Weights of a small transformer language model: 3 heads of 64, RMSNorm before each block.
MLP neurons of a small language model. Each row is named by its layer, matrix (gate and up: input weights; down: output weights) and neuron, and shows model dimensions 32-159. Each number is 128 + 32 x the weight over its row's rms, rounded and kept within 0 to 255. A neuron's up and down rows have the sign that makes its largest values positive.
After each neuron's rows, "fires before" lists the tokens most often just after its 100 highest values on Wikipedia text that the model never trained on.

L13.gate126 [153 131  95 136 161 164 129 104 135 106  73 171 102 117 120 148 129 124 114  79 104 116 117 118 166 136 178 159 116 108 132 135  71 126 166 130  55  94 167 113 138 192 127 113 103  63 162 169 104 117 135 178 175 117  99  69 136 120 157 169 154 124  89  91 117 170 171 142 149  99 158  94 114 157 169 186 204 136 144 147 122 133 110 126 178 137 112 183 197 150 120  78 118  99 212 176 102 161 136 162 137 109 138 150 129 152  94 166 121  77 103 166 120 132 147 134 127 124 103 160 159 142 108  68 118 144 192  80]
L13.up126 [134 114 120 125 116 108  87 156 136 114 213 125 126 101 142 100 186 139 155  61 125 101 207 108 108 151 183 148 151 131 157 159  95 162 163 157  83  70 117 142 129 113 131 145 111 109 153 104 134 141 106 169  44 153 175 139 107  95 208 157  75 128 158  79 138  86 139 143 104 134  84  99 115  72  73  64 120  63 120 144  69 178 130 159 137 123 133 119 166 131 147 192 132 148 111 106 142 159 177 138 109 205 127 122  79  78  95 143 144 122 114 174 168  80 101 133 137 112 165 104  77 109 160  97 148 122 119  93]
L13.down126 [125 135 123 129 126 166 162 121 133 162 117 167 109 125  78  81  79 133 150  91 152 111 122  85 145 207 150 107 111 114 130 140  58 149 101 103 158 140 180 114 154 138 202 126  87 182 108 120  75 105 110 145 206 229  91  77 129 158 146  84 114  67 177 144 147 163  99 113 175  94 206 102 153 150 155 151 132 138 123 103 185 147 102 102  53 120 133 181  95 137 103 145 102 128 202 117 125 136  76 145 187 171 119 104 115 129 173  94 130 131 118 172 125 122 160 121 147 143 155 117 170 138 106 143 152 106 150 132]
fires before: "ic", "ry", "i", "y", "ri", "g"

L8.gate167 [183  99  91 106 138 122 107 117 132  57 128  68 178 111  46 171 123 129  84  99 158 146 125 153 177 169 140 129 116 145 152 155 157 103 176 121 150 154 106 151 130 148 138 150 121 133 178 164  59 132  71 132  80 140  65 167 144 185 154 179 177 158  95 181  75 125 123 142 123 156 135 133 123 107 110  63 133 133 117 119 154  81 148 190 125  95 124 108 102 132  81 136  88 114 141 121 171 128 140 161 147 134 140 108 176 104 145 131 104 123  82  84 153 111 120 128 149 157 183 128 140 107 141  62 113  94  66  89]
L8.up167 [165 130 148 170 135 142 194 178 125 162 210 134 129 120 100 174 116 136 115 128 137 128 106 164  82 121 139 191  79 147 155 117 141 106 203 174 148 114 163 132 127 140 100 137  78  97 119 147 186  93 108 121 103 211 164 111 129 132 131  67 125  47 158 100 136 158 184 143  90 105  69 127  65 175 123 156 119 101 141 154 161 124 161 112  61 110  88  98 208 169 126 126  92 178 105 118 142  55  86 151 145 129 131 142 168 125 152 132 106  82  57 159 135 135  95 130 134 141 106 163 124 174 127 100  78 169 124 178]
L8.down167 [152 102 139 128  87  64 151 116 146 151  95  45 133 114 127 161 148 103 106 117 173 109 142 149  84 157 117 107 114 120 159 111 138 121 118  96 105 133 142 173 140 136 104 139  84 129 111 148 183 157 148 210  94 122 130 158 103 156 115 156 118 139  79 134 133 123 106 192  94 174 104  91 106 140 141 152 104 103 123 112 123  86 165 132 108 135 146 153  86 112 101 145 136 165 154 155 114 131  76  79 145 253 130  67 146 185 109 145 154 160 141 131  87 135  96 107 124 128 106  80  12 150 188 173 109 158 156 147]
fires before: "n", " 2", "e", "al", " by"

L3.gate288 [110 139 110 136  56  96 183 120 123 140  94 126 159 127 120 158  80 114 129 148  77  79 112 101 164 106 159 118  97 115 136 121  95 136 145 101 158  95 106 129 151  62 155  89 147 145 170 112  65 138 149 152 110 160 145 151 110 143 101  67 197 150 147 104  74 100 129 124 142 130  86 155 110 113 124  79 165 140 151 149 152 141 129 175 111 105  68  94 189  96  46 140 135 135 143  93 144 152  67 154  98 104 132 125  83 121 154 155 195 107 173 120  97 171 158 120 179 159 121 111 117 100 108 128 127 132  95  48]
L3.up288 [166  98 105  63 126 112 185 112 158 115  83 142 137 112 113 149 124  98  85 120 115 108 175 126 143 100 131 110  89 113 141  84  90 200  91  85 179 156 115 130 116 142 163  82 135 129 147 130 103 149 173 113 124 154 152  81 116 153  94 106 152 165 137  92 148  57 162 113 154 158 117 161 157 127 131 114 136  89 154 129 189 142  71 174 151  94  86  74 125  98 111  90 164 108 158  84 172 115 130 188  66 115  87 158 106 119 153 141 115 140  94  82  99 120 164 109 161 171 132 101  71 148  90 118 109 144 116  54]
L3.down288 [126 145 123 135 159 127 126 112 181 125 127 109  69 172 126 144 110 113 122 125 148 138 100 110 115 125 175  99 152 169 124 100 154 122 187 104 153 180 130 148 130 141 109 122 111 125 109  77 125 116  43 155  89 103 108 103 144 123 102 125  81 137  96 125 156  75 115 143  95  93 146 127 120 146 114 182 183 131 135 115 132 192 138  59 147 107  95 182 138 119 136  95  74 149 132 162 113 121 135 129 114 127  88 191 145 147 128 144 141 123 158 117  97 131 180 145 127 102 162 183 134 119 196 128 171 132 112 117]
fires before: "g", "t", "th", "n", "e", "se"

L3.gate372 [105 102 187 110 146 116 141 144  96  78  89  81 188  94  89 100 100 147 101  87 117 167  73 157 172 122 147 144  90  80 142 147 134 129 152  96 122 148  86 219  77 107 174 168 126 220 150 146 103 135  84 183 155 162 104 165 142 118 161  97  93 101  96  84 155 155 107  96 124 128 113 130 143 128 175 130 182 134 139 164 147 145 129 125  60 135 100 172 110 126 148 155  59 208 113  78 161 113  93 140 118 102 168 143 190 118  72 139  65  85 127  80 136 143 100 149 125  97 115 223 129 147 164 127 112 104 134 123]
L3.up372 [105 104 215 125 144 131 132 166  75  49  80  79 206 133 137 102  71 123  98 108 132 159 100 150 148 120 136 146  57  93 164 140 150 136 151  90 123 107  74 203 121 123 151 157 133 228 149 173 117 115  79 203 135 156 119 159 141 143 158  87 100 101  95  73 144 116 109 104 153 112 127 153 135 128 185 146 184 139 133 146 156 136 149 147  71  99 121 142 138 125 119 129  82 167 127  83 182 121 107 103  93 147 162 148 156 107  57 137  75  65 134 104 124 160 119 135 130  86  75 187 122 178 178 138 127 104 154 140]
L3.down372 [136 166 140 172 109 192 150 157 100  91 104 141  85 115 147  56 113 135  86  84 109 166 133 106 135  92 100 114 149 127 124 126 130 123 124  43 175 133 114 161 128  81 124 138 113 142 104 100 168 149 157 158 114 146  99 110 160 141 160  69 112 137 133 127 147 131 151 109 170 120 137 148 133 133 143  60  92  94 175 160 120 104 174 144 117 119 171  83 132 138 172 156 126 223 138 185 156 151 167 141 124 126 130 167  93  72  76 144  95  97 172 106 111 138 149 124 108 144 130 120 138 106 149  86 135 128 191 191]
fires before: "n", "s", "r", "e", "ch"

L14.gate481 [115 128 142 159 184  61 152  81 141 120 139 143 126 156  75 113 106 135 111 119 147 147 144 144 110 105 129 133 166  95 151  92 159 168  89 143 118 104 108  84 112 111 121 138 124 162 102 176  83 185 150 131  70 144  12 154 102 113 125 115 112 139  91 168  68 163 103 178 165 156  74 172 110 152 147 145 113 139 152 182  77 117 144  90 140 170 117 160  99 149 137 105 144 152  75  95 148 124  78  87  32 139 145  95  96 111 101 178 168 189  50 101 174 184 156 115 142 136 175 166 156 118  82  36 122 163 158 146]
L14.up481 [144 148 129 168 147 156 128 138  98 113 132 119 130 143  94  98  68  91 108 101 155 161 160 165 105 156 127 155 105  95 130 141 139 148  93  77 148 142 141 189 102 109 162 157 163  88 136 124  98 136 185 131  18 171 109 107 122  68 108 143  95 188 144  87 102 123 102  64 105 208 110 107 130 140 163 207 125  74 126 183 140 151 115  84 121 128  82 177 115 117 168  75 119 102 121 100 138 166 117 106 119 124 147 104 130 128 201  71 163 119 129 133 155 130  59 117  89  91 190 136 103 160 148 118  80 168 200 112]
L14.down481 [143 161 121 106 109 140  79 104 107 109 101 115 134 166  93 183 104 129  77 201 111  90 169 112 116 164 162 156 154 106 144 127 100 143 106 125 110 106 121 121 116 138 106 126  91  87 105 143 164  63  64 130  89 165  93 141 119 136 183 110  78 139  92 106 164 138 114 155 123  86 155 104 189 151 152 153 153 154 126 116  95  89 156  74  37 152 164 120 105 179 152 154 170 166 108 111 110 144 143 124 143 102 198 131 182  84  95 146 114 150 160 140 149 119 131 103 101 113 166 150  92 133  93 110 165 101 138 149]
fires before: "2", "19", "p", "ber", "oc", "b"

L2.gate232 [144 118  92 137 119 173 135 103 190 172  82  94 173  98 129 169 131  78 145 122 177 124 139 153 174 167 102 111 141 100 121 141 131  93 124 167 120 118 129 197 113 180  77 104 167 122 120 148 148 123 123 155  60 107 118 112  96  79 169 108 127 120 102 106 146 163  56 116 113 133 121 178 165  93 157 141 138 125 141  93 140 122 103  67 180 127 121 121 117 145 139 137 113 124 146  96  72 180 108 136 169 120 128 128 185 181 184 129 135 142 107 158  87 130 132 114 112 131 130 137 102 125 164 122 138  86  72  62]
L2.up232 [170 107  77 124 124 194 107 105 177 136  83  93 147 111 140 149 147  86 153  98 120 134 150 142 179 146 106 119 114 143  91  97 130 124 124 184 101 128 139 151 120 160 101 127 158  82  82 198 178 117 114 153  26 115  73 124 114  84 121 111  45 164  70  84 104 132  70 108 105 128 135 157 160 108 119 130 109 138 103 121 117 123 164  70 226 104 116 119  95 124 145  91 110 116 138  80 105 149  55 130 165 106 128 139 181 149 184 144 166 145  96 163 124 128 134 116 116  89 135 138 127 144 141 120 165  91 104  76]
L2.down232 [124 113  65 129  91 144 128  85 153 143  99 128 129 113  99 157 114 140 110 174 136  83 117 122 116 127  92 127 149 149 122 126 101 155 110 140 109 142 134 131 128 180 100 142 163 135 135 166 155 160 168 120  88 134 107 137 104  61 124  98 121 202 133  96 101 147 110  98 128 193 129 130 161  70 131 172 112 138 186 149 131 104 171  89 178 137 175  89 121 141  62 171  82  98 119 118 140 144  52  68 217  91 133 130 139 157 143  77 115 146 107 139  96 146  93 113 149  83 126 158 102 125 129 144 181 105  69 102]
fires before: "2", "19", "5", "0", "7"

L5.gate143 [141 151 138  92 126 119 176 186 113 100 107 122 122 108 127 125 100 137 107 142 113 158 133 131 165 118 143  81 163 144  97 117 183 154 144  74 127  86 132 159 181 130  62  96 146 117 174 106 110  75 120 110 154 103 141 120 173  89 108  65 145 166 143 132  87 110 161 164 110  56  79  86 150 107 172 152 167 116  76  97 152 149  96 102  85 165 186 114 122  82  94 125 158 106 143 114 155  91 139 180  37 112 153 146  66 183 108 135 117 137 171 110 107 125 116  69 126 101 150  95  74  98 128 177 100  99 114 137]
L5.up143 [114  90 188  20 103 133 173 147 135 133  91 138 103 100 167 106 150 145 164 136 102 165 172 143 128 124 147 117 102 117 110 107  96 107 112  67 171  92 192 182 181 108 102  89 146 133 138 118  93 167 172  92 110 183 172 156 143 113 107 136  71 126 155  81 115  77 116 171 146 125  82 117 174 130 101  93 124 161  66 161  23 150 107 146 171 132 165  91 135 120 140 141 151  61 117 100  93 168 148 148 172 107 101 111 109 106 123 171 111 149 182  85 133 126 111 131  60 129 122  85 142 120 133 147 138 146  90 124]
L5.down143 [135 137 179 136 149 123 156 126 133 127 165 147 131 159 135 147 106 139 121  95  88 100 171 137 156 146 128 130  91 142 176 151 212 141 104 110 147 126 171 148 119 166  90 128 142 142 119 181  73  51 115  99 138  67 152 100  93 108 100 134 117 130 102 121 131  96 144 173 103 134 170 101 153 160 158 141 178 116 135 104 169 172 183 177 147 126  81 120 129  86 160  96  58 112 156 151 137  92 110 165 157 164  86 176  86 122 145 154  99  90 117 110 156 114 146 114 118 104  94 163 136 141 185 110 117 132  80 149]
fires before: "t", "th", "n", " a", " ", "g"

L3.gate77 [ 74 138 147  96 142 119 158 114 136  69  97 162  84 105 141 183  87 146 129 115 182 134 127 115 117  94 121 112 112 135 134  92  94  91 112  89 197 136 142 156 170 126  67 102 123  98 100 124 137 171 144  95  83 139 119 159 120  76 120  99 138 158 113 113 146  57 114 132 172 117 124 148 151 154 130 107 118 121  36 106 130 131  49 103  94 144 121 114 110 106  86  84 118 127 120  97  93  72 140 130 115 114 137 123 112 107 106 102 164 110 158 107 115  77 109 136 155 142 136 117  85 132  92 123 126 129 124  78]
L3.up77 [ 84 130 116  81  73 165 141  98 116  64 106 125  99 159 109 145 124 122 101 139 150 129 158 128 129 104  91 107 103 167  56 107  94 111 120 104 167 142 185 168 110 126 110 126 103 111 125 108 125 128 158  85 140 151 140 228 158  91  82  84 134 159 130 122 134  55 160 125 134  80 159 169 170 134 136 106 121 124  63 131 123  77  66 160  95 118 154  84  83 105 121 145 118 112 166  86  95  90 142 158 113 125 171 108 125 102 132 129 128 117 168 138 124  84 119 127 178 133 156 120  84 136  77 153  87 154 121  85]
L3.down77 [128 129 172 149 148 142 166 141 147 110 114 137 110 133 100 119 122 133  95 102 188  98 107 137 114 135 141 148  59 130  82  66 142 105 127 126 172 154 157 141 152 170  60 101 171  97  90 129 133  42 173  80  98 175 125 150 124 105  70  81 120 172  97 125 169  73 103 123 119 120 162 133 141 165 136  99 177  92 105 132 113 130 155 112 112 111 100 141 115 113 135 102  99  96 128 145 134  56 143 184 111 122 121 150 106 151 154 108 119 106 105  78 159  25 173 109 105  89 101 136 111 118 176 144 130 110 139 103]
fires before: "g", "t", "th", "n", "am"

L3.gate275 [172 109  87 129 147  77 137 154 110 116 113 102 146 119 155 195 148 164 120 151  94 174  54 142 130 155 164 132 141 145 125 120  94 124 129 208  79 138 101 175 176 117 104 104 235 146 147  66 107 151 112 131 153 113 145 157 129 135 128 134 164 107  87 155 218 159 124 161 159 124  99 101 103 140 141  58  81 100 103 134 128 120 133 109 145  90 177  99 131 184 121 138 175 155 199  87  98 136 153 146  89 112 112 123 117  99 158 130 120 134 143 109 116 100 108  82  91 163 155 136 111  76 115 116 161 111 129  89]
L3.up275 [160 127  91 177 153  76 136 164 192 163 102 104 161  90 114 137 108 171 129 117  90 130  75 185 182 122 186 102 126 114 102 122 121 130 146 112 123 106 126 110 168 123  42 138 170 118 152 109 121 154 124 120 113 141  97 104 100 104 152 138 130 166 162 158 131 170 179  82 165  97 143 127 136 118 138 120 150 107 116  88  98 109 112 131 173  75 187 118 129 135 194 119 105 164  66 116 116 137 162 132 157 122 173 116 122 195 118 129 110  76 156 137 140  77 123 107 109 137 139 139 112 168  46 111 172 150 127 106]
L3.down275 [213 115  94 108 131 174 193 160 177 154 107  58 153 139 140 159 145  84 164 141  80  89 139  99 137 150  87  83  87  89 134 128  90 188 106 114  86 152 127 151 168 100 136 106 145 215 139 123 115  88 115 121 113 138  62  82 152 106 172 166 139  68 101 148 125 123 104 177  96  99 108 143 111  94 102 141 154 157  96 161  68 100 166 127 113 124 146 126 115 176 149 117 128 131 110  87 116 172  53 106 154  86 108 168 130 158 110 168 106 140 113 173 134 122  89 139 134 121 141 120  66  93 139 144 157 114 154  94]
fires before: "ian", "n", "i", "a", "ing", "s"

L10.gate200 [116 142 124 113 201  46 106 113 156 184 162 147 125 172 116  96  75 132 164  79 157 136 106 170 111  86 154 172  91  32 169  27 130  75 108 175 130  79 110 153 170 115  77 135 139 134  81 111 104  57 103 123 136  49 142 132 125 106 133 141 156 101 163  91 129 151  77 147 113 137  70 138 102 115 132 185  84 151 114 120  96 156 119 119 190 140 172 139 143 135 125 129 156  98 108 101  80 170 124 142 114 123  46  75 113 100 181  67 158  76 134 166  93 150 124  74 100 120 110  83  77 162 185 144 144 122  86 160]
L10.up200 [171 124 133 122 133  33  95 102 195 137 128 144 128 185 159  75  82 148 152  81 166 164 121 125 150 111 134 189  99  69 182  84 134 107 148 135 149  45 123 125 162 108 116 150 127 168  83 100 106  53 150 124 127 106 118 115 150 116 168 115 175 118 111  94 157 154 134 171  95 172 108 146 123  74 117 188 124 177 125 150 130 173 108  93 138 140 167  73  77 181 123 148 183 123 111 121  83 121 135  66 146 103  91  85 107 178 161 114 123  57  91 114  86 142 112  71  93 114  86  81 161 114 138 168 189 115  85 173]
L10.down200 [119 158 117 147 159  83  90 120 165 156 158 198 124 134  83 115  77  86 158 121 150 115 146 140 127  93 176 146 120 131 143 130 167 109  75 153 102 150 104 146 144  44  92 160 134  96  78 133 116  72  99 132 147 107 172 100 189  87 115 156 165 136 109  79 158 188  64 108  89 105 112 154  98  95 140 167 152 136 149 121 147 115  88 101 111 176  82 149 148 195 124 201 151 111 121 132 108  58  92 141 151 145 186 119 152 131 116 111 136 108 120 240 108 143  94 124 157 107 116 124 113 101 172 156 119 111 156 133]
fires before: "d", "r", " ", "a", "es", "st"

L3.gate443 [114 132  68 126 113  95 178 194 137 128  82  32 136 127 110 115 141 101 126 109  98 120 143 143 142 151 180 134 165 105  98 113 130 110 141 191 112 162 161 129 164 103 101 148 207 113 129 108 125 109 148 188 161 134  90  53  92  67 168 143 119  94  62 140 119 152 129 124 181 122  95  73 105 150 135 112 150 149 157  91 134 104 114 134 137 151 132 120 135 140 154 151 158 144 132  59  82 105 153 122 129 146  63 135 146 125 128  99 131 129 146 145  86  59  74 107 129 131  98 151 102  97 130  99 119 102 155  77]
L3.up443 [110 145  73 115  94 119 162 210 155 134 116  81 114 101 126 120 139 111 132 107  89 133 126 139 147 152 181 133 148 154 117  88 145  89 139 182 100 151 202 150 166 136  99 147 189 118 148 121  99 124 159 170 153 141  98  51 137 107 150 120  89 125  78 148 142 172 117 120 195 114 110  80 118 125 102 114 166 132 158 114 146 127 107 142 141 123 165  83 112 128 131 149 145 166 114  83 100 132 136  98 154 142  75  95 151 134 131 106 131 131 156 182  90  39  72 118 125 103 101 161 133 116 111 113 141 105 138  86]
L3.down443 [200 145 179 126 126 137 135  93 115 127 146  84 115 144 167 172 136 131 161 111  73 117 119 145 140 109 148 102 149  77  89 162 166 141 101 175 152 161 145 108 128  81 124 161 149 224 128  68 140  75 140 127 110 127  85 124 137 137 131  66 115  83 121 147  95 114  99 168 143 202 145 105 140 107 110 157 138 155 111 145 106 135 107 143  85 104  98 121  79 100  69 166 160 146 149 168 138 163 114 177 126 115 146 126  64  98 115 170 120 136 115 194 138 118 150 134 104  94 127 139 138 107 160 155 143  92 208 122]
fires before: "s", "n", "k", "d"

L18.gate454 [149 193 123 172 139 124 119  93 120 113 144 149 136 130 121 140 123 107  87 139 119 139 110 122 118 140  88 110 130 161 127  94 184  94 169  94  52 141  96 148 196 121  72 138  62 112 118 149 139 133 128 173  97  99  69  97 133 162 155  90 134 140 108  81  85 152 102 127 144 119 118 107  72 148 134 138 138 141  79 136  51  87 139  97 134  45 151 112 136 191 104 107 144 131  92 112 110  65 165 131 190 137  87 107 135  86 124 118 117 125  47 100  65 121 154 132 163 131 168 104 110 123 137 208 139 117 135 186]
L18.up454 [159 120 110 114 179 139 142  71 153 137  96 109 128 183 102 143 139  88 164 146 142 184  28  56 105 182 163 139  86 124 176  71 143 100 127 142 178 105  98 181  93 102 147 146  99 147 161 118 138  47 104  80 109 137 125 145 115 120 123 150 143 149 102 153 157 150 132  47  63 114 159 148  92  86  75 146 127 172 154 109 121 119 138 121 158  87 160 107 141 145  86 173  98  90 126  90 121 133  91  98 134 100 135 115 103 115 110  84 143  84 203 106 144 135  72 160  79  94 122 115  97 119 144 206 151 142 158 179]
L18.down454 [143 136 113 133 123 140 110 128 125  97 118 178 147 141  76 121 146  98 152 183 139 122  73 157 139 136 102  68 148 158 107 158  94  69  58  81 144 147 158 150  79 125  53 101 127  30  91 104  86 155 150 122  70 118 162  96 150 132 112 143 125 157 128 126 133 135 135 104 149  85 146 133 125 116 173 101  97 160 126 136 128 119 109 187 134 131 138  67 152 156 149  79 180 107  90  83  66  72 106 117  83 139 159 119  77 164 134 102 117 135 114  91 148 150 105 116 107 133 133 161 150 119 167 103 155 156 151 136]
fires before: "a", "o", "i", "es", "el"

L7.gate443 [196  74 153  66 121  90 164 211 145  83 167 137 157 112 158 102  78 116 178  83 185 113 141 148 172 180 128 142 117 160 163 142 154  82 164 128 133 199 155 138  83 107 167  75 126 113 123 121  79 105  87 150  95 171 149 151 102 122 129 101  83 143 184 143  98 136 116  71 130 120 129 122  81 109  87 101 122  89 203 131  99 138 102 125 134 125 102  97 131 133 101  89  89 164 182 140 111 127 146 148 170 141 116  90 116  91 135 127 166 147 153 131  98 119  97 133 164 176 180  72 108 114 176 106  99 130 112 180]
L7.up443 [131  97 174 168 176  95  81 166 130 107 140 162 140 206 117  66  94 103 130 119 147  98 131 156 152 120 109 134 115 143 118 155 147  65 152 171 119 168 136  93  87 159 131  89 106 102 100 138 117 118  92 156 111 127 172  92 118 150  93 161 115 161 159 157 128 122 132 105 138 115 153 149 131 116 115  83 101  87 164 132 147 129 128 144 145 134  84 102 167 115 133 113  83 135  97  96 120 115 140 128 161 112 113 175  81  94 144 153 131  89 141 114 141 174  44 180 158  87 122 144 104 116 236 141 125 126 114 189]
L7.down443 [101 135 154 140 128 136  85 145 109 123 164 119 139  51 116 122 209 103 186 184 150 156 179 101 123 157 137 146 155 178  97 134 170 147 136 148  97 137 148 119 141 101 172 129 119 147 129 152  91  98 126 134 103 140 170 200 105 115 134 134 146 150 130 117 100 113  91 136 207  65 126 101 154 119  82  57 133  92 121 142 134 138 106 105 119 175 144 178  83  93 163 213 153  95 104 153 138 108  59 144 175 173  87 155 153 142 102 117 187 152 124 108 166 135 125  61  85  90 108 141 130 145 115 135 138 130 132 114]
fires before: "n", "al", " to", "e", "ell", " |"

L10.gate9 [131 180 107 117 157 116 158 115 142 102 129 142  90 103  90 128 128 138 127 159  69 122 109  37 117 159 171 158 125  45 146 157 104 156 140 140  91 165 126 171 153 146  94 140 184 141 146  95 122 105 100 148 129 102 101 120  99  98 124 181 138 148 135  83 162 136  82 135 126 140  91  60  97 108 195 158 132  65 112 121 129 153 109 190 144 152  71 114  76  69  95  87 107  76 146 118 125 153  99 177 130 136 129  47  73 118 167 137 119 102 129 161 121  93 208 109 148 149 144 157 106 118  97 115 133 119 168 136]
L10.up9 [164  68 129 149 118  96 135 155 124 119 109 183 109  60 132  74 119 107 112 130 175 135 217  59 118 135 165 181 148 114 172 118 131  90 124 158 114 125 156 121 125 137 183 143 153  92 112 185 100 178 195 126 141 152 149 138  42 124 112 126 136  84  85  69 114  82 133 107  73 131  54  72 123 134 147  83 118 212  80 108 119 123 125 145 149 125 120 158 145 119 115  90 124 149 139  96 131 119 163  99 111 130 112 122 104 123  77 152 145 114 107 119 135 123 118 134 155 175 106 126 137 185 148  95 100 148 128 116]
L10.down9 [ 77 118 133 140 112 161  92 153 139  78 103 113 101 106 128 144 144 153  99 132  88 135 171 131 109 166 112  77  85 123 160 146 128 123 108 167 120 109 149 105 165 129 116 148  94 109 144 106 175 116  57 156 158 175 137 127 172 124 188 123 112 143  88 124 148 151 154  94 116 126 104 122 108 147 149 127 100 115 170 120  93 118 179 201 120 204  94 180 123 163  88 183  93 147 121 131  84 172 115 177 113 176 165 128 124 211 134 150 128 139 153 158 151 121 112 126  87 127  87 172  90 124 118  88 109 138 128 107]
fires before: "n", "er", "ry", "ch", "ri"

L3.gate457 [ 80  96 155  80 121 146 145 155  77  98  90 101  87 121 154 184 115 140 107 120 122 109  73  97 171 157  77  91 100 141 114 117  92 132 140 120 133 104 127 125 192 175 103  85 126 161 119  77 102 150 131 133 142 125 140 190 132 126  66  52 148 142 137 136 126  92 166 129 103 131  82   9 155 117 115 142 163 109 127 164 154 154 123 148 145 138 140  58  91 119  95  93 161 117 196  91 112 133  73 200 152 116 112 147 114 102 182 142 137 143 155 126  55 148  62 119 181 107 178 110  95 125 127 110 118 104 100 134]
L3.up457 [117  72 120  69 112 123 139 121 114  89  82 124 110 104 155 151 106 113 105 141 109 117  73 118 177 122  96 100 116 143 145 104  70 104 181 113 119 126 121 145 173 169 110 106 120 163 118  80 128 110 139 158 139 156 137 181 169 125  65  70 178 151 128 123 162  94 167 130 108 163 137  10 183  75 149 110 172  75  83 140 161 161  92 163 125 132  83  75 127 134  86  94 132  86 157 101 106 124  92 178 126 121 135 171 140 122 166 166 122 139 150  90  95 130 102 126 178 100 120  89  76  99 126 134 130 109 104 107]
L3.down457 [140 121  94 184 136 161 157 154 128 155 149 160  88 200 190 127 110 121  67  91 142 117 176 110 155 164 116  85 121 105 125 147 178 134 168 124 153 125 140 149 150 102  87  92 138 113 167 123 116 131 144 143 152 149 127 104 117  74  63 140 161 184 133 114 185  96 173 181 108 127 122 108 144 171 189 117 189  98 192  46 143 161 146 102 141  46  84 140 140 110 179  91  95 144 204 148 150  92 100 179  97 142 123 167 103 129 167 169 124 159 103  76 108 120 159  95 116 124 138 127 152 123 130  86 130 123 109  98]
fires before: "ic", "t", "g", "th", "n", "se"

L13.gate230 [104 182 105  84 172 106 185 102 126 130 133 108  81 120  93 103 145 125 131 121 124  98 109 147 158 184 174 133  83 154  93 134 125 173  89 127 120 127 189 128 128 147  95 135 167 132  98  97  92  91 128 148  59 139 103 166  93 107 133 165 115 138 192 109 164 182 148 161 151 177  58 182 125  67 122 183 123 139 123 165  85 119 159  42 122 131 108 123 153 144  97  94  95 129 114 109  98 125 109  91 178 108 184  97 190 124 122 115 161 142  92 122 158  96  78 180 156 100 172 144 120  53 101 120 140 105 124 128]
L13.up230 [126  98  55 109 154 141 105 127 162 108  94 125 103 203 183 106 103 106 136 181 177 126  97 174 115 143 145 156  80 138 108 110 161 131 137 141 145 105 106 129 108 141 140 166 202 107 103 159 135 127 102 146  99  77 135 139 134  81 163  95 127  80 111 134 131 122 140  62 178 169 123  81  65 131 117 113 152 154  45 146 153 105 167 169 112 132  91  59  70 124  86  66  35  74 142 137 131 123 142  87 102 142 118 115 129 159 119  90 146 183 157 155 134 123 130 119 148 167 143 122 198 142 126 136 115 146 155  73]
L13.down230 [124 143 163 156 161 127 107  98 131 115  87 118 102 171  98 156 118 147  77 138  53 118 129  91 146 127 125 118 137 178 145 125 140 145 156 148 131  90 150 137 150 154 151 179 122 127  90 146 179 106 128 204  90 170 180  91 116  21  68 125 121 186 114 109 117 115 125 160 167 194 101 127  91  58 112 142 137 135 193 134 149 142 140 136 104 160 149 181 161 110 193 114 183 144 118 113 117 169 121 136 106  60 178 110 115 117 152 159 117 113 123 149 155 127 146 154  87  94  65 186 120  73  94 155 143  75 122  97]
fires before: "2", "19", "5", "1"

L9.gate174 [238 136 192 145  72 120 144 155 126 120 155 106 113 106  74 146 133 144 139 145 131  96 104  72 138  93  88 116 113  73 128 110 115 152 153 171 144 126 114 147 120 117 138 112 123 139 167 126  94 140 151 161 184 122 121 110 118 128 176 107 167  97 115 135  74  96 118  97 114 140 173  87  63  63 101 155 149 117 158  76 155 115 139 207 153 111 123 169 142  80  47 121  92 113 132 108 168 159  88 145 126 104 188 114 136 157 164  85 185 140  87 102 137 138 138  91 137 187 156  92 130 120 119 145 112  93  66 123]
L9.up174 [128 207 136 185  93 124 178 129 122  96 122 134 109  67 134 134 175 122 150 162 118  76  96 120 113  93  87  95  81 147  95 114  96 124 102 134 169 140 194 206 138 153 143 140 121  90 120  99 139 124 159 172 141  54 181 157 150 136 190  58 140  53 138 133 144 102 125  95 126 153 167 103 108 141 111 105 142 143 187  92 112 105 134 206 124 112 112  99 121 127 114 136 105 154 126 172 145 131  65 135 130 138 166 126 140 171 124  99 187 153 106 124 160 137  89 101 166 143 130  58 107 137 134 142 124 107 114  93]
L9.down174 [101 114 121 128 145 162 125 163 122 129 121 172 158  94 148 197 132 183 115 185 114 127 135 122  44 141 164  86 136  77 106 142 151 106 161 135 107 181 149 127 115 106 120 140 138 122 136 169 110 138  77 140 143 109 125  73 152 109 108 179 166 136 128 129  82 172 168 123  70 141 151 117  72  72 142 123 111  79 152 114 212  86 157 146 161 131 146 165 104 108 182 115  91 128  89 149 152  55 117 145 114 133 127 157  84 118 125 133 169  94 201 112 148  87 135 109  91 156  86 141 111 141 144 111 136 138 175 149]
fires before: "l", "R", "n", " 2"